Part of a small language model's weights.
Architecture: RMSNorm before each block, rotary positions, no biases in attention or MLP, untied embeddings.
MLP neurons of a small language model. Each row is named by its layer, matrix (gate and up: input weights) and neuron, and shows model dimensions 128-255. Each number is 500 + 40 x the weight over its row's rms, rounded and kept within 0 to 999. Numbers have three digits each. A neuron's up and down rows have the sign that makes its largest values positive.
Before each neuron's rows, "fires after" lists the tokens most often just before its 100 highest values on Wikipedia text that the model never trained on. A number after a token or word is its count.

fires after: "T" 28, "==" 19, "t" 11, "att" 10, "m" 7, "int" 5
L4.gate360:535526514560545529531547469532514478511501488509489524458545628501510465461545488499507448459492504567515504426484463512459552477497519466484577476520550532472542491489503543532557435602604507545481470449535458501401485514523479485555494553430497494527506518527570513589486473528487476516555538458588548530477514529528522466557499460538502422444547451471500420419473500525431535516538
L4.up360:542469525557419530521499441514479498496479537534468500505595582505479396492541511534474493444544500521556486478490451558483519468532491506447533485459495583494489471463481538537436496597551489471551443506554469433564563483551498500508417400481508542557495546453494517520487518453553541578506487494512549582468571537521504463579456506545510519503527418440526520488454482545482507521531

fires after: "Sp" 17, "D" 12, "b" 9, "B" 8, "X" 8
L3.gate583:467506503531467517528458535503546490486501487498530538457532489494517495457560532514527438452501525436558544492546470477556566488512529466505470449494557491493475484516537564452498469578434489452485550515540523480515500489427500542541538464508454444600530586550548574421594489404548524562518503540556456463497463470463552470565486496508509488495486531476415561501520528517533547522503
L3.up583:511457529467470474504581510487572485517504521550445506482495514487514435485535503492541460519513513535553504570582541485518501570429517481444544524530461471530482493555508532514520492511466500460517512482560524473567456468493473452478517460502512480532506505493512559518468534511478500532577542588563485508461425552500526513593428498530488528449501484550509574515480546447468570593480

fires after: "t" 13, "al" 11, "i" 9, "mi" 8, "u" 7, "ail" 7
L4.gate558:564511542487527456523494592507438546492467422588465514558495557531486470482574475471464442552552397453493518493501415524478507517507499508516409415501433534555515561512602533524553496532497568459499491495477495517520517462559488528370503524499505467459518452487513566513461511425510597482423531485455551532509470523563494438484517425472479488531517515523453503512469511460479526525462
L4.up558:553534518476560557555540473480477500541495525517517532465476522449528485435443500524534525502505447491520546519498444500560493551502453515579493431491559564517544524532503504497466470470447487535513525528405516537434492440499495596432537526499446426475472509507505500420506471458548560383501548461458489454427454485553517450507507485558511463511587491500512502487435485472511443585487

fires after: "ere " 30, "c" 9, "O" 8, "B" 8, "H" 6, "P" 6
L3.gate569:443494532444520467485427476494482454479512460501475463503539490448584442473523511449524432589437548485533519522526490488504528526545517475463491449523538527440568505482423513540472494446485478518552438484434485513562568610491535575494539489532482510521421508508435428501565523531529477527443461461533562527535459511472476566484508492529478502488567504499509534524548384499461540572454
L3.up569:516521446551511455539474498555469490455534557508526498497518542441596468573516502446485508530468518438518470503492437459476494503515513460507462477562585475515570502537450434475504495456498447502439477441513385497481563518533530404513428463449474456538563432531516504559578523587542531572434523535557463506542518544517434554514467443411509522512551403530448521498503491463455548489435

fires after: "d" 17, "\"" 12, "s" 9, "tr" 6, "Co" 5, "b" 4
L3.gate639:453544535461488532544518505559444467478497475462527564578453605497453555489584527481529486417443558501532525543463516497505489521489438517501449471499534515479427579513465424426507517474545427571540481471466490454507588524465494477491468490537479495514509486476473482511591570504516574545507614509518507559504484492493409517564474496508478508422540537520565469529529495479436464474528
L3.up639:530525482537494513439507433455548495418471476473465547517458476512543486494479509467503529519474511448467621510558556459477487517485513426531494518520449517508509528526504531469480485455500509644473460599536533507504497428493449449485545453495456450529540500535475465511547508501538457536550501526451433461426464512534482504458461540493543464490480516510493476514520499456561490495457

fires after: "St" 19, "H" 9, "M" 8, "S" 7, "Wh" 6, "Bri" 5
L3.gate577:559480448571457594495539427503502461440487469495425464573509476494521522548514448547505473509437528492518462504520470473547508458543524590570531514462441522483489462463450426511539467524521523505530514477530494450462519487527459473493555525521531512505459502455537505431526502481479523565459516488521496490580518487511512549373531430490530500572401482495489440486555565488473482449538
L3.up577:500513501534513502516521473487524453401499475537446429558548414508539433566575576455472535475567509490511569536563459512444513511510461474569471493487548510449508427497507522464483548498583391531482478572499532485518516518540497441483448476496575534432493510478526535499511536562550510455445500533490483437545594505480532518498479476514481493484451521510458526553487491481510525443491

fires after: "cri" 15, "y" 12, "si" 7, "i" 7, "u" 5, "t" 5
L5.gate12:446521537515465490552534591486509472465416534566471531491617528521479436526467535510456478517464507551484498480513518431470473440535518496482518490451458487511520479490540463517493496482540473457490501463511491497424543424597463551490521455603542449451486469466443540402506495501517542429519571505504473541494491554516482495441465424522492521476428484434528518527503422510449508483465
L5.up12:515467531496564469443468529502549479480524453582523414516498550460457498442466483487507515458517503548522471447458400485529531532537488510482489486503468464521560435557519418539574518532537473510503535535561480461527457462496463550552442427538515522514478491527555466548486497475462515474413506462493467526503503564432489570508476512503460480539465517488466467560487498459586505466526

fires after: "i" 11, "v" 11, "t" 11, "ly" 6, "si" 6, "att" 6
L7.gate265:581475513525507499481501517521584459479384471466467528529506479514527476525547545554388469518484500549497504471442450536471442506558548483457475505521545483539516441577448514456487496558548533466466549480597449563429546473533519549546572506530478449516530475462523509504505523509533568484513474478479506481424449510530450483534518430462514498496539488469449463489511493487457575451469
L7.up265:438477499484523450523470436491500509449524449512455501483521502536489504482536480468523498425501473524447486501439490501457475559427486582488511402474508496473586528548519479517501530485497541527495490503512502521532545548521555494492499452545484518461549515397533444545482461500497517586510482567504448504472496431559423478577490541494494509531524521479530496495544535511511532518433

fires after: "l" 22, "c" 15, "C" 12, "r" 12, "L" 12, "er" 7
L4.gate80:533516528505600493513482541559467571548475506524512510475470519588494464505518420570525514510446509453462465530495532496510525502496463536513420454593520476476584448514517471475545479454436480511522521481548488527469551469594529525536496521415509470475423465488463472510447565552515479509512489534454519468498540538544495550443448505462503479611580501511517532471500430502504467548488
L4.up80:532480515507575512528444493442513552541545446508567452428462503481512475548478470495488527526457625489498475522537538518532504490555535615473453434476523476536507475562448518453534519543501606568528531587418400517496538567514486505550505469562558524566515550476515465412523562487559532581500554525480489548516496494542501466492536514569488518495453521518469462500571480509463512503540

fires after: "er" 18, "Au" 13, "st" 10, "per" 8, "St" 7
L6.gate659:509487527469502553501553576502561460573507435451452509537505504505486525487470573600460491565531515480534486458501489471452474506490505539470514503516501453486425524548517492479465478469532557432551517596464511546459512499494490491457478534554534403459539455466473528467486584496480494554579466540439463480447525481548517530493540525527500422444446475455494499564525566429536561468557
L6.up659:502460470480516508486438499577496517545447517560494470518449515564499511455439462474451518470480527467479481535474487501541476478408543518520541420461467433463560475531491522489541523485430500430480527507462483446494576496462502532593441502451514420478512467512338474525403507519578453496469479504518527483510484466541522478484493461522478499489494543484452557468488453466490550506536

fires after: "S" 23, "M" 14, "s" 9, "as" 8
L4.gate597:428561501502522496445529525530508483499498531538502505523514488573469514507559591499473448553457464521475478483510457517497448471464530488582534508476476508513446529496504511475428509554448410540480526428452489501482436534497525513463448506443471522452520461440512439500497530559506496520506451448536440573480511547527537454531448490412505483451547505548591446537446458529505480429555
L4.up597:481486528519473488451458525436538522462524411461548523499470511493487446518546435519449536454448571487510491539465464431515548586522474500405527518477502516494553528414441434495454484480390521404524439500486490451514449440503505483487454488508516515565507428516547505458491511527586534498477522444481455547501504498472511456494542510479560557553451519468501508521498601436495470469476

fires after: "M" 28, "am" 11, "tim" 10, "old " 7, ", " 4, "and " 4
L3.gate38:466466530516515420530458539518480514501464485480457531514526511493546563537499421539514453467494478510573551470467517498441392503487439484496454554504430571467507524471465528453517499501478542497454526513496464527504500424471454476401471499480527546573540463525481496549531423459609485472446517549484517590488477555552515584467488565504443532530543495494501549482554560557513544501470
L3.up38:506496547535496498459499538467627511509531471561453498546525458511553488575492510537469494514464494527516500433532488435481498518504494537521485587482481533516457525500504541472474527494471565491494511472519584477495563453524543434419477527517484537555608523474548582472493519541462523559486479522515528521551502468486505487497534507586514488429554508418489420524463381500460496515565

fires after: "S" 51, "C" 22, "N" 8, "M" 7, "K" 6
L3.gate60:514448499436493498500525534584525499554530529525506508489463515546494518560535468565501481561438515543520488528470534551467497497422535470452515527530402510477516467475493466513524527487466533446523496471537554508469450434522514450452412458469528483485487498515529432475423523558452478541489495444509496517546473613446542530539515432437530487520488527523545501505496491563530466536449
L3.up60:478539518531465517533544486521449537472550540513500467488531464560607464431453471581525489531470519531516537509466484546516543457494498524488461506486405523484471422552436514462529452487514478525482461455454519502489507477532560488569486565515535466468537509498496547410550580439521511417517474519520473538572485553501494462574515480381521546474462516507451460510433438517474528502513

fires after: "el" 30, "in" 19, "is" 10, "un" 7, "an" 4
L3.gate4:514492526579509551459458446551431476507448537503570439572412530496487483496565535532434476521514435442503576519461458487461455461495492478431533565456542507499506550553514554534488534494519532494512509459520448504526445454499526534474427512457558500486487485465532461484494529530458548603528472482527567466533496500429544531541455564473475568514589445513582541468498484422462547422502
L3.up4:506526415474518607564505565441505572495538509542489531545490477525594485446563570506517468493443495545540530501496528522499521531613480513461419518446541389510483494484514423456505531567590514535456542519485497508557566467496488515450533517418514502467489412536511496436588486523522505555500551484481588482555476482430542498524544532464553516558532447487478446494557452516485450528509

fires after: "v" 12, "c" 11, "f" 10, "tr" 9, "A" 9, "ap" 8
L4.gate418:421502535506492525521441529470482516492512560513546509521463566540477462490552494546530493453562484517460489597428554563497541525488528552520497494558521496524577559579532524524489446518461444490504540408493491520485464458459495569453470535472419499471540485532575487501484485523455485502507497481410525568525490522493432518572507480506492535452447503470502456494467533537510481484499
L4.up418:475564488470509559472489506466509459477448418488413537464485509578518473515520494516499494395584467450456524530473456521557494554510474449497503428533391505526490529486514479491509495448390540536511565495547485566519449538512555498423483440468513527513529485534582439515434481493456506477543508517475467501518438603558434512512581497516466504495457531506513508431410514501459533496522

fires after: "s" 14, "par" 9, "t" 8, "E" 7, "ep" 7, "ri" 7
L5.gate624:562465533556493454442560507521482484577531503500513494516525577508493546471484472444464534494510538446442503466541500458496438561483502533478525497433518552495511492465532444446538507556530532485436552501441514545516585539505437511495499484541505427530463527453525512520475512561571468460553552482522519457513507521466483418559492518486521541532652489455444549523534454590546512478515
L5.up624:488511438547420536512418499562480453493434513511476494527595533523459475506448507533492505522495472440554470533448397502496462523457542499466484484496518505507544528449437511577448480456458461491467469512467586520481577460505530513512516501509493501409545527473499503458497506458482447465533483443456506378565488540425495489500464485426493590515469520499556531552481514598494424490433

fires after: "al" 22, "Al" 15, "L" 9, "l" 6, "th" 5, "T" 4
L7.gate695:516527560472470482464495438472435543492568558478539529495457543523487459557521486556523497513530476508427510520483534437497524491603559551481514430437577502552548431470498457500526425553525557502518536465536502392449490549563542447457522511494527478471490484494570535462462534478447546449572520471479545421440505574454540502448506510504533528506533479481496459503444461526513532474518
L7.up695:477558492447476554442547446507408543527547533436437432508404487545496513539469536454442449557533507520513502515464463561525493520470524526541503489434506457560508508465514518511485506509496426496550480468426521440543475445530404496522425451489478516427519571424519450560542492505483494509469466527486551506623492545532457558491498507488436498487538490497489556446527480535516499489474

fires after: "ad" 28, "und" 26, "er" 9, "oll" 6, "ound" 4, "ed" 4
L6.gate32:501549566519487578495485468506506575463516486511455573520480447514518476579531500470492503451440483505526440494509406525535500476506432513500484547488509457578518522490491515441551477497567513598515468525505527494445523504555598487484407446487544518458419520481518522451499529499470484544450474530560432461500516451445531528446537512511527522494521504522463516521475538566586486497544
L6.up32:476531447501534539565444510517532461445548468510571542519480427426552504485503437530523539514471495477505528579473429523579466523540490513480468486526471488519538537501506500501571515522499524583490533442439528419469541453427474501472409442498544548472465527443481552522479537479471499500474478553540490550460592486487512571509472510493470525501514498479462520542445500479473491457421

fires after: "af" 17, "und" 12, "ir" 7, "on" 7, "av" 5, "or" 5
L5.gate594:514459506446499563583513532492438470542523529494457457464479424510528582424456506542507475471492524585546513479550556469531436532436451492463437500550553539498490536467506479525461518496534518501411540469483488476503468548469498524482470497503460486463479514525481512456525448534500497452488503532486486486482414551432468518485493453511500530479448503515526509522581521529503444513554
L5.up594:509499532525536450465494485383499543489488507448481482419526546544536540512475443413554538502483528499516442445505529505514447475450524426562520454418444577469468522449525482514524523533514484481549553536504486454505539523551505489494506488492400488430499497465599535475570541482474507481467525528517451533532496508511512451439499554452424539392527545493495454454520475555491576481513

fires after: "M" 20, "S" 9, "St" 8, "gr" 8, "s" 7, "f" 7
L5.gate686:486399495454503519518484556510500504459546470489428586487541482496531442535535516571452536507445514477534550548475526562461446460453493475551480497513485516476474534491493465526526508440492433498471455541523507485513516448505542424457509506591533465493452487474509511555499528494479486562458546513540586475434541525518568546509540421464473534522502516540446497554551451539467523537450
L5.up686:512501536470484548543389429474474517490465471447486467493554452541576515476533492507477464510509434485508483572511538509443466513425517449487468510497495556499501613483520460510434471477538544576526529484533511479489536548522525498473490501491513443484428453538501523499464474531455483458536488521517462443473476454542487485544438522427579456509458415484503531470551489522507479469537

fires after: "E" 24, "A" 22, "X" 8, "c" 6, "su" 5, "S" 4
L4.gate187:553482535463493512508539537513490469509489505501488484495457527483472511549484410538488471469469504535503515521557506463517474450478467449468503547474460514519480522455526466586479536492475488564419526531495554448472549487451500502527507351506491517526542478557441496554500617460492547493563463530473497558509501548513540519493469482499482467569490441443533487509470508488427569551506
L4.up187:470459475430533470477510484468568529499515556437517473468465484547388576548507502505554592438552531613504505494540468420491456523525463512485533525473445521529496510551510455517475516507480533505451477485514465486536527537541544504539469448433540487444552425537467439565429543522562551486572510474529510521444469529510500552528519402512452500477474461483494435610467503505426512461487

fires after: "n" 27, "v" 17, "qu" 14, "S" 10, "Qu" 8, "s" 6
L4.gate452:502494437517556492538508519443441532505453473476505551578496543485546534500593512522461473513466549450464506437533517468494486483503489536497505495552523500556487560520464451530546444505528505445424581496540470461436487456432536492514447500520504452504459542429460457449458535546594502489481423437510531511531524459519528501580424457448640540487473472505490551536504489422507527467508
L4.up452:530523461574455450482535575464529544560493465499524504579425538489427459536553559522502534416446496491567456558448525495528511453552451547472463451461441508540483510439538518489494507497525567479466495507490467456535531510521468494517458475524533530515560509456488432458510454516520502554416521479498444528581506542509542406505526459527523497421530480495471519506480517492495475507444

fires after: "New " 21, "St" 16, "s" 16, "Col" 5, "ig" 4
L5.gate347:499434490502616555523570546476494508523462517465536502490522547488548494446511495592529487543485457551542488486501455556488433548532472468536513512517469472569514504489471470482546527519493390551491470536545486523450493490504456484414491480543439464431482491514442463509508494526474449528557600436540568473533494449474486570503482511457563442502530428494483506529495468577426501548478
L5.up347:500523468529528580429503557515486501495530519519488496551533496565506456541546466488433471506486460426519416531533515514442487473483431495480497496495430505451519552506428527484443476503592564589570485524521536507484482537488466526545481495552471483454476518512617545364477493556453522462456475484556524469522494474512546420516585508553505532494536482518493519485476530540490476548572

fires after: "to " 25, "f" 9, "y" 8, "tr" 8, "was " 7, ", " 4
L3.gate177:502456510527537546481448469511470510468489532513519461468495462552534542491495502493496427555453487416468476505541577495497472471499421532511480452464489504535549478572549548496549558517438508536531467472501490513539466511504502545504482522503470484505557451555417527506568494470503559502531544475449519557477536501433472565567482503457502535523455534551448449391519533576549516484457
L3.up177:464459484518493498528553580483479484502461409552445541539499518518506502542435533467445520485450479444428523561532444514511483527548454512553440505463436527500533484476516457434495523600448463480472525518474478533542525470509452535483465566488532535402440545567472478508515496445523550490508451530521482599550525523432474455596500529469509525480487569572490508483475483511528491465473

fires after: "G" 24, "g" 8, "p" 7, "ig" 6, "i" 6
L5.gate490:572491466424473422528552498554547482571538531481474495515497454465456462497495470535515571514550480495574560517470481510504511486540474479494388527523539566533488472577480520558464575551500562441515520518502507491476506558487520575538466503410494454480515530456451506542436478451540494454555526435472514490544527494507457496480484486532477486446534465461438507511506563465540513473491
L5.up490:462423514501538460525476442481526452437489496506517497489547477479468541566467538448550532500539470529542442484417445433482488500501431474460481446500465518500504516533585452498536484444552429551430452506487458550487487499558539506500550483505495450488554516508541532545464528504456453536444483395530561496525552514508485501473515493458477465395512505491533500535554484500504547578463

fires after: "Y" 30, "G" 14, "O" 10, "g" 7, "–" 7
L3.gate11:465461443515516440564474541537559387531551472528540496581494517523518431561460453476437558438489465436538515524570453490513580592462513504573440473425497502546527503482506450534489479535489471473470479505477514557496499459463478460505428488496485461511496559545525521557478545481460472483512457460503473485530472501461406510507464419556525497470458521497465533537539472513467488457477
L3.up11:462510495457546495550491434554506497457459525511461495474586493575498449509516468477534461475435475505493431495514489489530528606468517483539437472495517575458496481511585485484521479418469426499563478523494444512501500517524480493625540567490490418501516497492490517520454538517482442546468462458463542470513420486507506501568510503570491445520513507458560478478494454506531437490474

fires after: "c" 15, "m" 12, "um" 9, "M" 7, "l" 5, "an " 5
L7.gate134:447493411509466485507454552579460536523534469449430466475475527426483567471426486458486514525524479465499538606495535487532458390440558505448505491493493541461499410476505522553500443511445508484495504552505456401429483483485484540439505477494565441525490462519545466480501460505491516463515499593513475510494571476509517515487428502490507534516514495492564480507540512458551482479432
L7.up134:487488421515498530503504540495491557477485549465563490600477525514527533506568494496513447530527515458465493521492518484541494500542423482527522508531509501491559515499502405516518512489430537542493479490528586460463541483510529498413433517526478535484526484540469482552465482447578561487437561519511538506510527572496460496565474484515557489515470546488495484458496434473513496418485

fires after: "P" 44, "B" 10, "f" 7, "U" 6
L3.gate565:460484521582515527575454497503484461425549513455502550454485533491512519519439514451488457481503509484574519538476516497533525477519431571513512448485456580464488485497586399488474503438510516468442500534501461555496513482490513507416553555461467482553495537479497436511463465484509502441575508511523460538578419484460524518502466481476571534473552409496482480556498510495483497519482
L3.up565:554487533534531581467504522585485478476481498522515493539479506461517463558499537506556525497500429502572518465513441459470530479560433491539486477557489544524487494528470436529466517543521563495491441541551459501510496464583501473504386497390500521498459550545512529512556539475530478526452518470512450454514489479506479488555512440445475487556517480467477407479494529523512475510464

fires after: "o" 13, "an" 13, "A" 12, "re" 11, "O" 10, "ro" 10
L3.gate399:481513432539448502440525516489401468495478449457490581511529518458580555472463476521520554434514528501469536456438498493479512529476581472527521452524483502495573488494564517474507446416515484501475531517512499517447540472510533531499474594509523554503552494543428547486481502516572458432522541511463487489504496481510535508534513485481527550469499461496494508459477490388449474473507
L3.up399:463591531473529542522440515486566464536446509527513501471512516579457485549480540516486494506550475460572532546471553455467441463556512496482478582499555455459548514481444470534536494517501392525501502570479511498563546553533484477508497479490504507579477413569551416437476538581504499523582438595516515520488496587480512509514507491506474521530541452516538496497528496567503523480470

fires after: "an" 27, "An" 15, "n" 13, "Ge" 9, "K" 7, "i" 7
L3.gate354:504477512519511494502494474501476453538501522466517497465550471504441590507494557505574557534474522492588527526448431497484489516454498473438547512423494526456554464500482501498464493422484456498510553484510528461569515485432463564463489501478470485477547475401512463460542538513497416546499499567498550510469542586472531498456493477525526461564484465483433482484509503446450558511490
L3.up354:568509464475478543489561430495464496549532519430535503493506470512512577522445490429527499422500579520549580442451495505490457536495564475415559499451524503505587475482547481477495509519511534579394450505532558539486532579521483504462432479488467412497478569530482509479533558512444496472524446541479488474505501507423449450505523469483562528508504472495462500461506506508440488439495

fires after: "ad" 18, "er" 16, "d" 15, "G" 8, "Ad" 7, "H" 5
L3.gate186:533552515519506566536475460493575599434557398530491498529516476396548495500495550448557459446510502500486543478563534480571572546461495495542456445465519556489527475502495462504513486484441485525517516459549458517542466507491534486490471448516567475562459581518463493509457531553527483506528535519539472516482504447515473567574481541465513521516458538451439520525493550521556546467553
L3.up186:514584460506524529522469506468482517464567465455470553542466499476510505469529504518562570576558466486505547520531467577543504493501431552485517464495491523498487487545515473570489535529464421455563498444507562538498502505554457457478570489557568508493505401527403492555489515466424528474501492530525475507498556552522457475516494535457496462416525487534553545451498475486400498506499

fires after: "th" 37, "wh" 25, "for" 24, "Al" 6
L5.gate641:537515523531434478452558462460499490564519535523513557536524553569476503466510431513511479482517526507517466528493440502526483502590452491482380465455479529490459450490548507501486501566528538524484497481526506450507464560517489453499446536529467570508483451536516492398425449530495518514494505593501481597479519517578469495398453494531462481580468500474477526541542481571486485482506
L5.up641:467522570460410508451523521461462537542423527471484501488480487500464455488475584458514597472512460482488514455543433542456462491486506555470465435503471505538527483425483485516503490509553447439499508471509478497588438498500435518529553492511507520461501454528528519498563463522467503487447504456450533503459456563482453523535513550477457525510543501524581560549484493428428498523514

fires after: "a " 31, "an " 10, "m" 8, "the " 5, ", " 5, "a" 4
L7.gate626:563494544476523536522466486523518525463552489609526438486548520520547524492445498489488528481540491510489509490498491505476468511557516516528450595420528542536509487512521506513530466490586584555560489460493548512543483437491562490575449519469544467479472535479478497585542437557538470453470556491529464552557572550473452443532533487481534564555507472476479569515445517480550474523499
L7.up626:495480489452550472491544435555534460553445454510494530443471542569522537534464449581442442554464485521527474479477551465437494491494478554447488508543554493462533530514463531504494450460532422514514510476543493489516551468544509445581581519478590512482481513551452541473551532544551508444570513516574460533528623524512461478525524454516590504507468558532478519534494537505545515539508

fires after: "S" 20, "s" 17, "K" 7, "P" 5, "C" 4, "v" 4
L4.gate7:471446477519499485490468492453516476481588468496503501547480421500476568515478511538493515522472524478497463577489459466537486551452563486507500546487483454484452507491504473489467583468416462526524496517467495498506530463513509409533437559501499434524475515528488324552507538515502534527541507505523539535501548533462531583507482498492520528371466546512535505540539523541448449530466
L4.up7:470481453413512526593563504574547476520479475544471487509553487452484494396498512526550493429480497512561550521475496468536561495463486555497458490422519478573516536440503566472500535543440490475536555493488473534575483447531488437536592474490518435535465493529533481535455555496530550499523544513535495461565523555493521497510396515548518478465555506499433430479453525427515489482557

fires after: "i" 12, "o" 11, "at" 11, "E" 11, "ro" 8
L3.gate436:478504454488505507488510481513578521573521427501456554506536490461511473451520517564522533513569532518557525543444486509430494542531519473486497506528461485564543455476577494520505473486481412478480458551457459518491476523460493515502517497582472494529531519454489518482469482499573478439457532499429555469493516493507510482542558535549545532554567557479535511448518541532505487506505
L3.up436:483571505519460503481514423491513446573441453490495528491502445496510476546533525563494526513508421552452508521466551471463507477515483416521553460490475490464492555419464513462540479489470510549540523461496531492474498568432433475494467516499499466546455540469510489501471476495510502567503532507478578416503456484531517514533516459565415450549412508479506518513536560491496542431492

fires after: "s" 22, "S" 17, "d" 14, "A" 12
L4.gate305:500498512513434568508548500472537500392470515450522508414482457458502590505527464501450498436488454532499494543500485560518529498472495531564502579474479541492491527465592399562502585505451556555491470505456446525527495511578473521417470517450466417563478503520472533469493508488490574493533464529494542541508526595451508508544443488527498494515380526490472505494518509522503581515526
L4.up305:496436535456434422503487557543505497501486527486540520510543453539503445448489505514518513512438524570539476516498515499504557520626476526512476471500430545509515534481530446491480545453446530508499553513470472493466463504513492447492522458466514509525487472506426481582484490472515466501522505461585496503540569479535548502521497423585515433474460510525464407474521463533499543491488

fires after: "m" 21, "comp" 17, "=" 12, "M" 8, "pol" 5, "ag" 5
L5.gate188:433527514535502435518461549554529574419472475418499521454463498560432490494434409472490493499471488545480507424485477511485471444472522533482481600521519572450426470415573484471412451490483524548535418481600532481498489524528552583515504489503508468469560495442501505620427492467493492448434474507479461504460480425477534471525535495505480511513476564477486508493568530455475465402531
L5.up188:499421410631473496588495488491434507463446476458453474532436450519534387532450457460509441456484528470498537482520475465568565444418514470575518515457544514515491489447502511504469473508502475511409537486524600527487502466519472455443479510510503459527514529490483536535502522461469517454463503486524505496521434507532512506498511553492564464549469461547488570558555417522462513425472

fires after: "j" 20, "i" 19, "n" 16, "was " 12
L4.gate246:599462455508562475517532485546437450483462509509502471530518478481473534507495555424437440546407487532528547527529440466528503533515509542509506487463500533526536526483463454513511483487507493503455479448463484554445520474478525543512545527490497514598510449509498486521521553530520531540430449530537564536452521496440540446501537541507503527516496517480503499468555409511476463511589
L4.up246:515464444469499514492532450487468509532520508455521485541514490429489489484482510453542418523519533526510504494506546534519454467500489552503452475489551546549453471455507472474493522491528519580515501440476494565546464507556498492435495469424403469445590507526529460497477511530446493521485477521443476520532480454561520491574463425517519434457465473577537534503515575527465525505406

fires after: "\n\n" 56, "===" 41
L4.gate273:405492530505552507537561531503517549511472502495486440448502484526541459552475488545537522547532471479467547477455501507438488446543502496437500564478530498517506556572499460462547494511464504560539534445482496522455541469468486502525493518487444477507530562406415483533556483455485463565507516491466481564538475465526483533477506560448513521473530405495555469487510555499465434495501
L4.up273:430541522620532514478484495556459483503501489501504495528508436445503430487556470527520525515488580531474529526511506471531536474486478512512546539510554535505478509490529577467427473443518489476434507436524539488513553441487505510463496503525428456499447516534486531450490512509514561514507471479500512470507471482530448545384527587568557429447544531439527434498491575517488448517528

fires after: "par" 18, "m" 12, "s" 11, "des" 6, "on" 6
L4.gate119:496481556529499492475543544490464475523483442530519598444515531459592510517588548480561506547454524525564531518498551488484409516428516573542496444461526532499508492522499490517508529517456443488443547507470511575422568548496467444549535512547457377479545547566467464562586567573537454447549529483497513562545553506519513469520491501483515527499533434538492445478568521484411529508532
L4.up119:516511477572484495487493480508553471502505529495521537490496480421447488547459498468508395514455530579506449536461474541468422543519552484479448468394452473533463467473482475436584580514539455574447535466496525518486526510470483458517531575481554537539526486499511550510505514451416477580467487485442491504493505493530486482457573438439485523465533499512602565483542513532531421488497

fires after: "i" 36, "I" 14, "er" 8, "G" 6, "u" 6, "Ge" 5
L3.gate413:545501537445511507504504553487505505449524511510428529539492507608558495481480509574500468545529500498480501455588524500477467476526483553416543526468473516538428524474611406480518460458418479489480532513498495475545510496513494505476511494521458458484591521496508547563580519470502489454479505521517513446555479493524521480490558496515440420475527536497543543527543497424461578542496
L3.up413:471445516500487506482493552485484492479584486496446490460456500492453473525468498504521466469508450468497471446483471501508514475414504535469517537432519474485461503525485481440468507474441458536507522503490448550533491460529483573512479528540504447570476525498463378589559433457485488435456503479465496453430536508551431513468503492497551502435480433502511447550470554536445515608452

fires after: "v" 20, "ed " 8, "om" 7, "and " 7, "M" 5, "ing " 5
L5.gate412:512527482507447514479484475507446520502503455530484498523485484500461455594470491494494421525512495528576519481472553524567497558509450464558459478443535516485481561473516455487586485475445429528524489549548431542473538445511440477488495482513465472538456450570483543510515577472479500435461481437426535508485530535523460504488473505552467547443470497502437458510512508569398511564419
L5.up412:493496521503418498491492436489524507538539508466517465515499412490462485579494460518496551462507562531528452482521567449518508458538535562498549490446495464448499489476552471506569560451502461506488514457512518463514488415528523491452488474530492481519585508452526504507521507468565542576497524535433579579491467496445522428498539500562560525508523558472470502492472581465393541536509

fires after: "S" 56, "s" 21
L5.gate134:520526504510500571558522465462540591508546537493533500507534450606550543499485526599500434479472541456519482460504522503500469555527567499510458498418472486546482486509498467516574553456449489470482498572491524460515572526555516426485483512502499520411530567454496494561521536433449538580491464429549431510505544492516489581454558445433539540461494417490525471517553514472505503504516
L5.up134:467542543552414525510521498431472534481523491490486537518486491576486422531514487524524530438571516500517489587451505503491559519471573495468432538430503538512488483551461559497431453516528547577470451540487586494603487532504573512527455463539521536515508572485490544465562585466444492463562483482495599530582529492515479462458457538459462523464539497525449476517499491547501525407557

fires after: "M" 20, "and " 12, "K" 8, "a " 5, "is" 5, "C" 5
L7.gate40:526545480512463532545496465500487512540415483448462498496515527506536513576518556520456439501412441465519523507526467585531547432492523469517452456480544601523440569539467484464582537504489477515440460519563530451532537472569541454489522518481536432546554472434522519478560484456468477485470478533458468511528504551474469499455534515505482495492490579482490507391494536493458454527470
L7.up40:485461443462465490512482538427465575522480516455518469560539467510561474520529510551532573530506499587487514522493536497520478530552506504454469482520541398429576444518477474493511490487447530487485502452480489499427459489450473458429522440469533479445458451440468496487504505536552399487508518511480566526517510497534558487468470593512551556534584504556507537491511535564596458469508

fires after: "B" 40, "R" 11, "L" 10, "K" 10, "D" 7, "C" 5
L3.gate680:462451503455550489429521464500534462553484520519556516543526492478529421504503450458475486530496513484502493535477504510548526540514494477475508487476563472422498540485505527558496502548472460551460518477568478479488516510477546506530482400484502391485481504521481506462451473466471495570583537554513519488399460540440554501513515536555546580534485483464561521509529459520588543432544
L3.up680:540500528505560534533476534456559494555491460541532512466476540460574547497537513454528473482516516502448563516505516465505507489523496507526460482539494490514507507562468492473504522537512507530545595554504457494527411478485465519457473500522570486540513514591580491475559461451486491523620512465439453546437434459521467412509453569520436393533503499515507457555484511526496543566503